Weights of a small GPT-style language model, trained from scratch on English Wikipedia.
Size: 11 layers, 8 heads of 64, MLP 1216 SwiGLU, 83.6M parameters.
Architecture: no biases in attention or MLP, untied embeddings, normalized queries and keys, attention and MLP in parallel.
MLP neurons of a small language model. Each row is named by its layer, matrix (gate and up: input weights; down: output weights) and neuron, and shows model dimensions 0-191. Each number is 500 + 40 x the weight over its row's rms, rounded and kept within 0 to 999. Numbers have three digits each. A neuron's up and down rows have the sign that makes its largest values positive.
Before each neuron's rows, "fires on" lists the tokens most often at its 100 highest values on Wikipedia text that the model never trained on; "fires in" lists the words (lower case) most often at its 100 highest values on Wikipedia text that the model never trained on.

fires on: "The ", "s ", "th"
fires in: "the", "s", "hellmuth"
L6.gate661:588534474497586474503498462470493540451468571482476515487460366453479458526481476474492486503502522550436466522558534561521440518476492540468426498465506517523533506561486464509516500508441511503554490509528532458496469467588576523505535509553425465435452565597482516495532536472507431472501466441505510504488514618486437468466502456406563516528522496566480533489492500563452541529506458481474519599457520597539510503476490504481470475527521495526509532481454474535448505471483451546580544456491465484515500468508560511448531506512493466475430546516499517563486428458488516467
L6.up661:506420534535469586532478470500401524566540511559544502525505497512493508549494489497531515589511484534525414451514470488530522462509492495506510538524579575570509437447514521436540527382433425472492567517471496521509459527606504494498569470443469513548514532444510558479543482546549523457493515573526558485501563454488523557505492520495476524514488490553500433486529537476569513475480461527405502566494500512397503500502486568492489484530513482488440558455494534490498558513461564542549505492525472461512450526425482481526459524505486524506547500461520478489501481392440470523
L6.down661:500452538577450525571451496441464464522479543503480482470480510482494516456515504500566561525495534506568504499443556460471497486484455471459471416463518447491493433531477557468479492457454532464502498518472545513499496619558459499517433475473508483540508447525538513480510492552463533456508514475497487490491513564499576488485463503531462499467538492515542477522501440554513493489439453553443529530454597461504496526529508526559531497542566494492530536433505472571523530546452529493533454571481505540495494519448563521495449502472495515478462501500475459485445474452482470571

fires on: "and ", "or "
fires in: "and", "or"
L3.gate885:564493474507511538485560591500487473555550504463480458459459559564485512557485595566454448492503469508520512494465530521529541542509508536483512565515481591500355510463476577496468483548539490531534479470532482533497395422424519538618501466479526524489558494473531492487569480505465472550466483486424507564549500605520467459491459470507532541521532469488503533454544505485501449507523490515512435486457515539521504494481457434513530485456553486498494502488516551478457495499495551549504468524490474516535447501471459453455487459561492455466506497578502477488451520480470503452
L3.up885:518503466541508548527523461435596472489515464551513521528414447456534501496511552573508531492469437509385491481473483478480450478510465461489448565483547544485468458503506483475528503496537574468485534580520492422482482452514549504487531567499450542440518543461504503530498520480553485497536492429483481498505514512473520530526500495529521517505469478546483464505459440480516508503536524597553509488499523456537490508455428409524457463510540451501502470531512476523530513507522557589524538552468571487472511444449468513501493399487497461495500538485496539467521558485453516487
L3.down885:464508500447543499516498507553509508467505542514471471449541510526486508491452467510454518494479449493526477495514503451564508572443445436479497517570467454500461466502494571511477523475473547524435514435563575558511595529505521560552479452474555491515534511561479493471604492451469491560545487460542468539471481541471457534531500509564450556525536539479492504522544475538418537458436419511467496508486427551482485466608523497427496509518527480474523495427547525506433489547495494447460478499495521465569457498479503503544499582480455485526536517533428463485486454480433522569

fires on: "by ", "By ", "attempts ", "began "
fires in: "by", "attempts", "about", "began"
L6.gate779:525597555459502526417483441386519534489488587524462552461533476481497504472471408458487550495510490466495455449533519496429514533574484492453500414515494434486458488516479539468537447417559615545517578532540476446548446503478489456534490517476512556475478585530463504526556510570504477498425482487521440509465500472527500434534393472484531462451540494627521522540567544503500507479484448553485478499502512537529483533464578474437471510504494487466511479525455512424424509462521510479487526520528523473369498539527440544499501473551501511502505426548493545516486539501491466438
L6.up779:519514537461485484474418458523542543562519486502526454481539491526581492514524501583479516554466486529527508515524502503488482485561544509496506488521548473549502455526537554493497470478449512440425446454535582376597504402446427472501466524454579522532527515462458416517528464458495512477498515514475497440530582418488508436435456450461462438483532564517568554446465503451539582506443487502482521547561506473472523514530439487495526506459466530506465499563518510471504495474581497486565592398514491488489537492506499486463538545570482495495520522489469496538462666474484474488
L6.down779:540519565496421491465532424577530516573491488471511530552528485537465476541567466489445478458515473502474508555460518460436397507461503485470558445483491477536482486442478512493483521494477529578505568501423499432547471404524477494561485530517395459493567444523459502529497550500534544453449543556436451484510484508513515441516487473498461562470512433424508450567505463479454489416504460578507485485522464494493516500498510515521514511470453494537564494494522520554456573538481523573603515536542524476492591479525506504498483512439527495512491473464460463563505521461498481391

fires on: "to "
fires in: "to"
L3.gate61:554491506536533511471514559477502461500555522432543532414542502459504523471460533497441500487470459431418493534527536580556493521449501585532523563546509467538496525469513494511526545474488583512534536530494543492511520473522406423595593507454476534485507537439534467563472508524461466488500537486490463486479500450495552493432507541460561466546556552464531524474521514506486551551451530509500494538457476443540512553571534457457513548497507489504478517555486437594439525456506512464555512558497496466455464492505393478479502432468524480542483548523523454490552487521552530488
L3.up61:506440477475533497407555529522519535513484435490499489537498551464465550537469513507473475545504524429458476522498552531530482527497550478484503590569530504530514498506463554509420465466533519506521467519477472506560574495487461562470493510472536435492479490581524506544405505477553520451424494520485464516464519524513578484524546492538516477600417538483526574482510490479510534492496488497485532456428544483468572483571526481527526500501558427497529495465478529532495499467507476463533446512524522466539489521520525543521532435504480466495555498476480463501512607584538497506
L3.down61:487452494327507491465541546551464466482517465501525517455501492413525595521564480536475517493512484516475485543504598537508470468489512502502471558502581494495535527505496458551435530482536507450523446513489467495501523541509451470589492499503506530538539454483517531557454477522578451474440585515482432469512460525467451523523484510491563472540465472515479512487520501478532465464513506517513583459532497498486506471509536437492503525569478531507500532495471558499505545503505516469468525512480550520458538492497457456556493422553490451546487529500441508506579524551535499464

fires on: "as ", "head ", "led ", "of ", "for ", "lead "
fires in: "as", "head", "led", "of", "for", "lead"
L4.gate84:556461503548408539482539395455538583551516501474450470465448571505445493457509561473499468548534467508597512515552473470527479464434509500523489408525532538542518504471483566437507469519504606492502553487441506472465491529551461609528530523441482468530477495530478410435497512508499496464480474463530484510531572435458510451481513464503522541492453496533482508563504474467515534423503504520491505512463508539570541472523522485496531478533478510505453431463503520512504513520546456489496472492582439517432530513463489491445467482498448554465479486522442457516462508485479552527
L4.up84:531539520461479572458567568521531537529442491490514473505500470470477446566562512418523565500495470523578480506506526516488543491438514484519522538541603491492459445475550532445490495557452472502513537415517496559549506466464484551577521487465432479525518477590497532514482532447488486510428532534498463565435490533517505529497511522515449495559508497511549544516522460501534493475468499501549474528539439506511400475534503554467446499485437537389506527501464517497479461527519475564535452572507488477483493484471490458601471549495475528513535505529473487521582495432468570476
L4.down84:500481532581450559456544482539497510540450478510534498534472498560428467473550518511436496539454516549516568575564530472500532498388455495527526462471444500464502476477484470502547488565536533512609514480534476509580514518514502535556422571476480444541499490541480542451472486439455447495538523524543434517536562538508473466603504519506540570550518448495439451427492486515426469563524462456527505463518508483513533510524509556467493490472503493468533479522473519506489576461417450598444532478506427491492521466572532521469462418480451566482482540474507492411496582502542480467

fires on: "would ", "may ", "to ", "can ", "must ", "could "
fires in: "would", "may", "to", "can", "must", "could"
L7.gate229:523507411406497509494523497494457510460552545492457515580454510542525488489484514519565453489387513549504528459446520546460472416491496577487483527455462563516493475544507537480522510519500536524500497504439571502523493371607472458540502559508505484478510486564505535419504550522521475482513512509491506515468494494496513481476516490485420500553473524502546455532524449435566510545443539508438498507513574469541512604452544511473537493502539530508474460455488487520514470449474596532587481501505486453540506461527509471485485544437392517425423522536539487495451511423495515525
L7.up229:481535494507562500502530550500559476464454534477476469467554489580520493538467472425530531455508549540381416528556493459492461499485547479469529554543437532459497486460487539592525460494403471500473521508615477470416493475460514549558472533508538498471490441445458564502483524476503476522476535547460539453475414530511490507472423503556544472445490415480416489458531530512468508575494447550541502501523481545499523452472519469507543546436402461441531499573453436461511523505460516504525556530494502483464549512480586430499492538531509555498587509435390469459491546511476536488
L7.down229:536572550555461455480518539545547482448468407455502496450518455557486485479510548485560543490485483505552509547495469494491421443515523472539512470517515538427480490550541511541473482553493486527515551446491525465487493513481527464469544451552521516525490467466519491517495477487562549519420459457500464488500527448528534545510439535558511534479517460471460482538498556424500487491497475530483469524531497499423556490505479488530510485511565542481474464476571439483436558480554544585523560484433529496509488455537564485461447469547460533476466479465493488514505508523497437452

fires on: "for ", "of ", "to ", "with ", "founded "
fires in: "for", "of", "to", "with", "founded"
L6.gate828:472550554570474492494522495494438533480464533476478476475422493420437476473524510480516468529556539528504558522519541563513567527478465563510478542543496454491498473437541524424557392378455476517545507409440485559462481528549462567542523568523457494480519518521537485443486482512474472456550474480509478520501525443540528512517539553484476473535486531481562531501519499514488479493472540541508550502515503491527516541506463501474481381539514452477502509497495491468554513544498516477530489469472565493404496531510535518504389562448453472476455418542503571454518522465499525467
L6.up828:491563485484460525485435498470567554528454467586512426491567450485504428499506416514497413487506511553465512482513517453591457485530530546467550476559581506462465511498486528625500446568489542415453510499527554476543473449512489571540553503483497489456501536501476538461499558574489436487510489494490518526496454502508505489596504505486435515503482533525492448516529559576551505557552528438407499443533533479558464506471476394460434551419532542501490494508520494494516554503436493493565466501500520619476474506579453514556529526526460480523498530518525503492488534494554501533
L6.down828:505554491446515574454436446493557567483484458526515546546516509493500561496594517503566498454460487416490524530474486460510462492445490535611475546484518480457471509500475464515447497481435450462549470472546509472580523440490539477525522483513492474605484491458533535555473547494512493477484456469482481475507518489526521570507476477471533508534494434556547547504534597509526547475534508542456531510462526429572525498420495508465469506550564494511472475524554455469510517436454532481618494466459496502537451460536564546471489493517521516465483542474473530531476438548532562501

fires on: "who ", "which ", "to ", "that ", "In "
fires in: "who", "which", "to", "that", "in"
L6.gate200:440505466522519480502454488479479491438528501478471513501538502548540538535534425514517521473508501469483543530511498459485498522522471488521538520476485459528503526505548451513443460536582487424521504444430440510536485450554438517505552444552529484478516502470477528547518474507523469548521537473524498537476467491493565496498498541446489552553452560456498565498490526536496568477424368508488454491521560569526503465492516462549414549505581537601501516518421485521435452524560462466454508475517547515501497501543482497496477505476476524452454489516578512579442490496476532470
L6.up200:407445508463527441497480578571532554542504508487459562471587443489445469489485473565483546446539503484505509533488497508475482474527509478572532598505512464445524455462529516538450502513557510592515519435641558478476469565530478462521523535538462455460467478556499517501417538425515497507531462380499535477416551432579509495487528535467468482504504462561526483476510470523488533533453608480512501551508486485501537501490512504520518558533495466515441512477486472481530567426487431504554548540509456452504516478483427507480512549533505462545490532480475524435461417500546568526
L6.down200:533534508513519466466495520470549494546499478497487496499490545516467450524489525500494470445557503510509468490474517507479486582428538471574504458478473500473392435483530475463531476513453491559586579459531500513533529507516525593509529470486456482516494481499469561482456516510528519458486471434526519421520662485510589444502578610479474424514516496492483549402473496479478455533488473467451468507514494459518509541541429483544517504475435511428454504464505462508489502429493466521638536532463542511483439467528535507522441447436518430572461515479515498476491551554498456493

fires on: "and ", "or "
fires in: "and", "or"
L4.gate312:511505576550483452520501476498465495486571436491480491471506471448488521561499460535468526489523564471496492512510547498608460532559479500522528478485604497501371463499522502474382454545469506519539508482422590392541498453545494567470502526482549600540504530538428447520436499472382450520401521533512426477518494537537540538476488472528543495503542478481524475474456530513494455541484466507581484396516513475494514455459460485525492460464547453492575504522561530523494464477479477509517430492571571465515505561423469487540500449514544542544478518462463521440485475476507483500
L4.up312:516536486484475538477521503502487473479541562555548518582444512506476527515502452485488480423523496501473518546422396515589485512533446535501470481502518534479503518556466541472532475521505529499527513517497537446538518442531488542541490558503526523509462475516519571451519504526509509471431520461529503480533469493488478443482466482566435500521577532557475501490529527500511519524532469511451496499510498539513504486506506416612509460553466471456441482469567522511571453518477484499544398505514573541498422503510465444534483564508478408480479425558515503505518521464459442535
L4.down312:444499522546480503499431466490509496490494549500533471524536494531469523476464479485555519540444531489437567455458457490449517491452525506557440427468465570458448471583506517513560536466411456477516478480554557559471482459518476466570529473518544464470512517513512479452550549541546539458472486457480498464439499534497542463471461512603431540491435489502468496482439543497496475462404498527490529456527412548509526505536610460426489524510495479487537516484509502496523496510519510545497480519482513560459445522518529516528479501503508491547439443506565511496507407451561461541

fires on: "by ", "By ", "out "
fires in: "by", "out"
L3.gate466:538590428513434498478509510451514496544499558503544490518520424521499491534490487494496461531538504544515517493548551433522522503469537465501436445543545451518461469535497622499461490463485479505555462524521515423556506462434454490537473469517516507536505497490567590487488534504437512479494465463499450495517514543597479460495396483485526459482494565489533457497475558447488492542491501499482523496502571583519456554534535426534481511525561511485491499504453567479443508516505554529485491493544485496514559462571501528476526545529497451550453471508453563467479523493491478489
L3.up466:578504485457514518504441541515540427519473548512474521486557436471430531482507416486509488449502555466509561461487520523573549458425494433477513556497522458499413493421502451535464445473564565533442410554577499436525530474551517510531544505521488490509473467487538499493521483498475474472547463496553408441494454530539502474521512500554527508551505493501502523514438518476549559491439437521472538501522585532521478573464508462456455494469569453489516515452556518634432497487509591553474494491476571520489480469481434416476470435525386355495457492529571483399517489523490436401
L3.down466:520599466398436562499520490516514494579513501541452543462519514535561502539519440475498531507497520464515474503523553418494506472466449494514526516511496518547475502480417452450494467515512439523477569467556479495582581466491519487500508470457499502517491510512431531440560415475477464440485528423434498548460509479509625428511519456473526496504479466490493573440421508458519552461506557483507510507530464540490521580483486507514524518571506414510532514531528389474454506469476542454511544503486481487475507559463494450464520488522471425488486459391541448447451586469497461566

fires on: "of ", "in ", "as "
fires in: "of", "in", "as"
L4.gate233:476459484499476448487559451500525483536541531481524545474466396520522493465515498573458505460526513469482505510483478515512511509522483465581572404554493478383530471514502547470492463479461515519422568473478478528433529558501470484478528525489495491470510494433473460475479457492507469440405448497540533447527516491577459481503550500516491568563447604488491529488539529502538475476525525512527520516467497510451572503520536563583476502494501480560476544451450474510480488452522468485456458507539474544458513538454555505479420495564539488494557582514450508520478483486438518486
L4.up233:529479474498494516490493490487545539497505557511496391536467577413482410478500486529518504496498518504471466529486502461420546470468474480550497504528514510526481562458587505431434512522459544533512468545476432474482485500547465468473452485566498490462503573506444441493479505500536571441362505519518498540544549505470409457483499419513495541531512546470453503470508493553503473471514501482496477491483484511547476516413468489440478464502591421509559541528545473544458546486500488511476486555514492515559501510483378497530560485502471535528496510446526486480492428503506559483
L4.down233:495512430521477424503505469529540563474517453557497521558515518493499525557431497530516495494493498553489486468528476565420498471449524500484501476440529516551496505529494511509448628547515500517493504447503513434471471458549469565475478430531485509520423486519491507523509505374471452470529487585554462510533564532508423530524460429501543510504551503544421555547494483502496524543456477526490480557556515497465507467554469485479487470470470548506559441448494440593540483463540528547485487488512514506491481489550470494491484485512578463500427528509439507505441433564584481532

fires on: "to ", "can ", "could ", "must ", "Xavier "
fires in: "to", "can", "could", "must", "xavier"
L7.gate302:507541482456494509450485551485509509482482476523470522451500475519527512495500504466489430444476489503487554455511500516521482531497562496560394513403523501506461515519530499401511523438492555532476518513548444514482487498593466433536515495509468519509457544541525457469529461498512485497520502522450459487510422566532483520494504528410501444545442508478563499479488439459510496509445511502575499484444508584504512431494455538534457455408474505554460531506431447474509530524525590526539479403530452585427460539489459539522488507475475528533538537536538470536495500542449522449
L7.up302:560506469551505569481512464446502462462446481520534365458454472527485501444479499477538445480453489508555510486496497513555442540532442520465553493484532493501536488489494463537483506477480502473467479535492466465499396513497460489509517594560487492492526534560480521533481511517498484487494479483491471457547424560447469545487537487546572531424525553550445467463504493491512485491520565496515523530477511401421498509504436469508570470437453448490505498467555427467413501474508410475488509462553492494498460471465554447480467551479405548472498504511429539407521534492503499456
L7.down302:528539493573535416474478459553524526494531478449519513463490464506530553512537455537481582457527503566469464488511478501498490390473455494502400471463488521491481574474485459565484509448480530481485429489527459483494478397521423487434501538485553523497498418525522496447464487512510534447559496553544460468641538564487462490541495472483453491538527473473506511580576525557514554514495571500506522528506437526486560540503513530490399534474530502471522462483531518452474514496520482520518561473506473485490496483486429470519549554495506478498487480496486495480454410515451537517

fires on: "for ", "in ", "to ", "of ", "All ", "For "
fires in: "for", "to", "in", "of", "all"
L4.gate830:471440544449561425606492512544462498432492467570471501487501544513552493521475474525517490536419510519527484568487458467539490539480553456504513434485486446516463510497505429481466453522443483478512476486541464581512443486524378524449520486471467426558471569516488493528441435502511503549520497509486424488550519535441524522482515485488448459477508563551517483492527457501463485406434503519460473507482503539548596544576488501523469571535459516548471576533552501485466489466454476496468527506534553444516449503502493502497523456512520549447456497513547448449488501466488499432
L4.up830:448496463482510461536424606478519539510536513504421506495504466475497480446522448445484464544458496483508494510436528524544484484405480510520538439558525529523442567488559549445506491495524400466408509472525539556513495505557527588474489433503498460484549472506462501546532522504492509440495553506526513472600502596533567537546488436493506485526501486560482506510436435580442484481543426480486491452488497460458494484535539463422510516506471495506532518573549452512487519478504471449482515534523467537503472487530500487512491516487460559456452475497517483494475487472466478537
L4.down830:546529523494525464515421495508454447549539539464531491510487532566435558443484502546444508495492568511526524519447481495553517540545511551437479538484544494505488519503504489536503526540490471478490497532455430513540538480481573518441438433502498524485488453556449505571466467451509479473508467537397496482474507490482527422553493484512558502557509522501512481501576500459526473574429462524566555462434525512480438542457503493524495607506451494471442463459520462501532515475439482471542492484507513473467442494558483485499440501465530488429525490519402522397541469528467490490

fires on: "as ", "such ", "for ", "along ", "even "
fires in: "as", "such", "for", "along", "even"
L3.gate104:490439484480451496493491474570525543489405538496469508490523458506490451435545480533533543473446476548522476496537529474432513536499557452545494464550461472517506492480498493510485434484440512448473470545500454556502528537541442527494506522602510442494476503527524539477512500523554510496421515504465524452457540466547450530493572535511404430437491506459503479507472524505428538445494542546529533459508446452464486469476487457527488509448566473536470585533478512417546495497510499550455483518535467530395452502550467452447530497489451497510493492487452424505476535493535534563
L3.up104:548516516479552563495531451547495472493456437560448522446479511525520474492460457546579529506511518514516473564497479525481536535565567504522494499537528495507538488457485504547446487548525473471533514479500527472534473481499451489502496530461521487520556496540461537440547509520533532473460463521443455464484450534526467580489474475453503522535537509485467513501501473470419482437524517489551505491555526524470490571484454575477519576547509504530553538472447505493493497520538497547526477474534534548458480469519507495526495506470472493537526447510503460493434429445546530440
L3.down104:473505486500437496508491477538469475492402499488454556524431520381462534507445415529537573468516529512535472510527487526465490481553460540522507432492505489482512512504504457481487440570586480506433447455537475490599537483493496466500462491486508543513481511493553494490566531532528603449478494472520499466503448450544492494586516486461555424460544500437526486494407537553455447443494533499429480490496548516513440500530513538520526610547555490516570529541477491468553475542450543496485455502475493427445501437529457498469469523489451521452550468537482471495456467475514568487

fires on: "to ", "he ", "it ", "she ", "would ", "they "
fires in: "to", "he", "it", "she", "would", "they"
L6.gate1117:470521549523525511432546531506509541429507511485517547481502464415472550435480518537542513578535567466398462437503461478470531536523463469552496514481522527550451599534505469487542487411443572487455505537515468497502456537525466558542468541463463507536495577554559470502488499537486509499497511418521471486495497528444483492479517516506475486544472498526476512499513522534490547417407470547452440461546503502475438525540487508540494512440474507536469485538518529522538505519466528477522519530506531465473535480593433507461486527577522448583489558434511515579522503643532450487
L6.up1117:506499634471474431522472556462557489551529522544496511492537521522594480507480517448481507490489557459443491618454498425423457463454498593479506502511513508474534484523456477546471465517517568469470498503493574582512473510518470621530533507508504468490481458549463518499467481441533514424515439393482487453519449459480484582550473523460511442514509556484498466414466494505483502541575498569466417443434466531480543534509460499468567503475494448541530505575508464449457491439476498458471485525515598521418526498528507551478519445490508521557431536484532495479479473558483470517
L6.down1117:477525521401535455519550460537546547418488504544541449439539471462515471537510516518551413475552464467506531493524436431486467472498525525531538586546556546487523568416445484567554560469464490471490437481517546493450593479479430519563580562575507486459467530502441534412457499527484500543557484472485462507502474570449479467511467563521496518457498493573439529508501551446501511506502512505470470530496501554524544441495566580535498548472441490464549516518489471500506506513493576433516504522510546489500453532467477529462483479529471424579556547461443519515484465507505459534

fires on: "to ", "had ", "of ", "also ", "started ", "part "
fires in: "to", "had", "of", "also", "started", "part"
L3.gate284:529515526468545544471496479527497523572510557535498515578477460458453458479416534528520528488504497548505511554482529529492522510441448547499493503564537523515405488539494468503421529511543573528506501405527464499516475469440430518566489491515530517409530522495540487569491496497479513476531529435577484464494506570510486551537487430469467442470538499505587564506497520491506504559470534441489447526527529530500528459545438519447541510454534520521530554503557443516437527534510456459520525519501475491512528486505518453545471541480521459505573564461527544449503454560469508513
L3.up284:401432490534492498534480424482493534479478504415533499446522528502476533494515483477518486491466530553453430492465575435457495528558556527444497482553500463447504494471496569509534513432523520489513480518508460497456510569527474499441550437399442438528489513569486470411527535524538492540480454525465490553474553492479455464466486545528536552535460559481516537613448576499530514445533465496549545472501521447501475449502441517435545504444508500501523449535579589596548503541454537469505459518467618476527531546471502428516458549472456549515457413541535473500436538508532566546
L3.down284:524497510540444506452453462465526542530498533466483534499492467509558530494597509471534546521552487454471557534530509493462569522483483481490561493481616523509563475514485513483480510532529499475549518492488507490495546422528474531493456498449491499513563497521527470469475466421488548456508510572486450511560460526491486408454419517427469566499498549454501519481495428488453477479441478482454516507509492535485462497501452420548494411504481474506562435475464534539566500528527482473461456483558452486447516542486425457523555476528488535440514496515490465479465534464467459471

fires on: "an ", "or "
fires in: "an", "or"
L4.gate22:536506472512493504485495464501541482494487507508513494503522531542488499471521491558466526520519490509514522418503544471543502470444476500460422528507593525557492471448469533545529447491482481474538563543486534445520485480476474445512443480473472517450513432598498488505508531555479456473487559530493466483493501451496512480572498427549500548553509525519414487479474505506439558518488446509457521504536497483474536442512443493508528486502531468530485562531547516501476567519512545559428445495493481522498504498499553496522521464457507497559516508492450523494500498518428532594
L4.up22:562521466468499503509529462530505492546526504445488479519496504496538501508494544575478443437558497600483434561479449478519576496579516494546482531470590444461499522529489539444525486576534551549500518460478545483512467540469455549456432508461577539480502497494496508569489477490534457455498416505496531498451485506492481531459479507493438567512512578565467581514528519479518502471542479509487499549557485473489474471516507576569535466409508516506572494507514426502467548580416455530453560539563463510451466504492526563512472526513469573474470492514530484536457484484484511511
L4.down22:418485497488457440525416455507536532524464522486506523535490467545505511532525483448446512544514459443504546503494513522425481491466499581408457523504553459496507427490650456562497497458516569580517461550506543507511520513400427517547533549489493452499536451566494484517513524433533509507452486543464479544457528468519562489444498501532492509504514470491511541466466452530458533486448470507524540483535475560530516484551527470509522517539465500516519561443549448536451567512491512539429497548544491529473454423531497529511489507428487473533543500473533525480546509524556501577

fires on: "the ", "at ", "At ", "his ", "s ", "of "
fires in: "at", "the", "his", "s", "of"
L7.gate1072:483525430490435489519543590526491485483485506465463493504509447566451466536535541491499475535491444467545487455512488424486476553501461482503453482526492499450578462417506548533504541524416499493509513567519516546525551506527497555552432440516510406469471465493508541573444517491554528532524455513511581455488411614450473494506511441503549509466523444518427577506471469530511498524555530547539537524482509482499570596499401466430527501489470518541546543443495553499534528539464477491524507499505462519460515456454535503548461533439448463493467454470463500487479530533478448503
L7.up1072:517457576513476479527541525508490451460472545520485561452431570425434517517453596508470494500493473553509529528536518477522482531499459457485506476556466550506491575360485567413420503488454459494520559505433492514477500520515476537485453486499449487529526537483449456505532408509522471513628480596507532530483482500492475476545536504469486438466491471550468530508509502502394467529465463488497449526534525462500457443492503505452522502502548403540446470507425445528490497507424559494467528468418438498510483453574508525503470554470474499486541523502499534502504547464383470526
L7.down1072:501516505633477471489553433470592472572495491555512487551481515552464502534513460486469441500510487467558494537506476463541539525531504438464483443531540453518492470474456478459550475521492572514512486549450591448548492515531510429587452478520581535571498521500541464469519460413477506491566469484493434402527451451535554507513490513539472542444507511504433511571498496520456470440443560516537514516497527457533528571575461493507534559540480472501511479512480508478488572570382480470559504496414538540495483478441488494505538506549487573492435541498438424575398506496449488515

fires on: "to ", "by ", "medal ", "in "
fires in: "to", "by", "medal", "in"
L7.gate1189:434519496520521502467473473506549568491475575428452531512496431447488477468499510487515521489508573440458511465407451499518555534477443480514524492444517475490401487505479518581479484474450540451482485467476473485568500470509470532542599482509512487520464491582493493506452468447507487522507509472533498529480468456477477494510505540541489416455444504492549522434506532522470554470465488454515522472453473533465477595522467444521446534440512542512430571498495540406505529466483499500545595502535553500485462494478511468459451549546475514525503542530497496463449504521567531436
L7.up1189:492495513520591494484488491502480556522513488513435524455539432552469449477523483415469478461494487509458486509481519514495441442512400487596501444466489498486418533421526537535511500574473484559540467496533423560427453511502479543496569470586466487473503493484431483549541596495432548518479527424546483486515549489441504477508507478509570535485466481486462475419511553452515493509543432579466496569530461442488493576479537446458463532499452490541532485470423424463419549533521477520504466488418482507512503397453536454431524489580454455525537449542480560524468579486495547498
L7.down1189:568478506399454448481550509415489497591507488544532495476480492515527463491526492459504504485494447474484487524500501453490547439548539508505526476431466544474400472507486591475496555498464581510499481558469478515510507445468443560479433551571503492519550459594548545496512554486479449475519528428496518436524474538544533499511498470514527455524507475517554536505573468488437601475497527430450476534521569459486559518508532507511517460541366509512495510518477495543432504500497549495535498542436506540451599497463477523508579512458508525503488466444523466443406505482484570457

fires on: "The ", "at "
fires in: "the", "at"
L6.gate765:513473516512499394539622439498509524492499541467502500587532499461481484491497514487507537521465474493475506455558481548528540477487535514452516489456554459500532477516515415528508452541517593528480518535536532460481453456515506526498504553495500448469546517453492479538536455490518459490421487502545505512460486522487440544437540532446516513452505510528552549563431393517485519512471548500499537479505469550463514493494473455512573412509498440548521506504478438509527463470533520553518443481520466484467519439545486534509492546529516457517517581505545476469465482476498443471
L6.up765:522436494509465458502491523533489502463539505555516516411516505486510428474492420520433517494415478522519487445531488496537443489453444523468476498491562522467527481490514487424492482489510507481493542472574605533478489536424500532497504526524465578503446460439490531480460485473479427539526506507516488464491515423467489517463440513551549528492500475448483567534513490491430572464469561503521534545447524572430555561545475412480399433465510457450500497524505560395513532407477606506506496499573605497462553410460467502474450562544496457531487484465540461497534484481572447486
L6.down765:459414463511561553486429499470493522477508434531407464477505539524535424508470490475538469575416531476475489450490548490457622496535447502510359485497498461466586508542535440464505519484508542516472542501483532533489445496493504530536488456470454520453466417497472489491428427448407513454489542551528476454562526413460567550539519540510506544522495465459511552491466483540508497434513543446442523497525552512501547491499485482502472485472510540559496460494554540509566490384532466530552459521464538474444514472470526533484445493475501462399532540462453462525452504576513493477

fires on: "of ", "for ", "international ", "where "
fires in: "of", "for", "international", "where"
L3.gate594:502396481562453469503526465519536556540511588494504571544436565543535504453504471445476528512533556484506492491546537520482454482535545468538504450500614523560460555499509485485556489451477585522466571561503555467517452548494528510449521561509516510444504522453497530499475520501520470572495542468476522442477505409523534554527455545483500509501431512464515492549500541509498502520481531507563547532400482529544458516522516483510475474531515428518457508563466457486447466402486506559503503546487488455479504517514525506501525479503487496549429580565513478447490546521531498514
L3.up594:487505402517432456574488531516500488479557517564479552550497528474491521498512537462475468466495480472521500461535495470515536489483467513528453506488548455532533510489523466460525538488556474448487488496506474525533573541484552580507540474546556473410469458528448438560504492485513571547531526502498486527494528427501573539558486473528494605442508553492541445479510552535458560506522490468445460485509469508427407538510539500534530483516467497469510502503510511514478509537519498532451489559484430455441454465505524495531533534567549579555466516503475475529542518554520503548
L3.down594:490465480508602502533502499528517506439531451569558481524487491454483476484512511516466483495471469526521520474443495463542476514540494492504420593469460486476532470460544486427473542512550489489488520518487553432517518486419495479513568501534506548422489500553512569584446508413491551483460477499548519493561546539433509528448503488472558545488501468587490473512479470585483549525502530439501518508515596539497549534540488491543573445471492532530528517528487515508507600554559516580544530480448461511484553499485464499458533518418447576508442519591519496545513531495473476496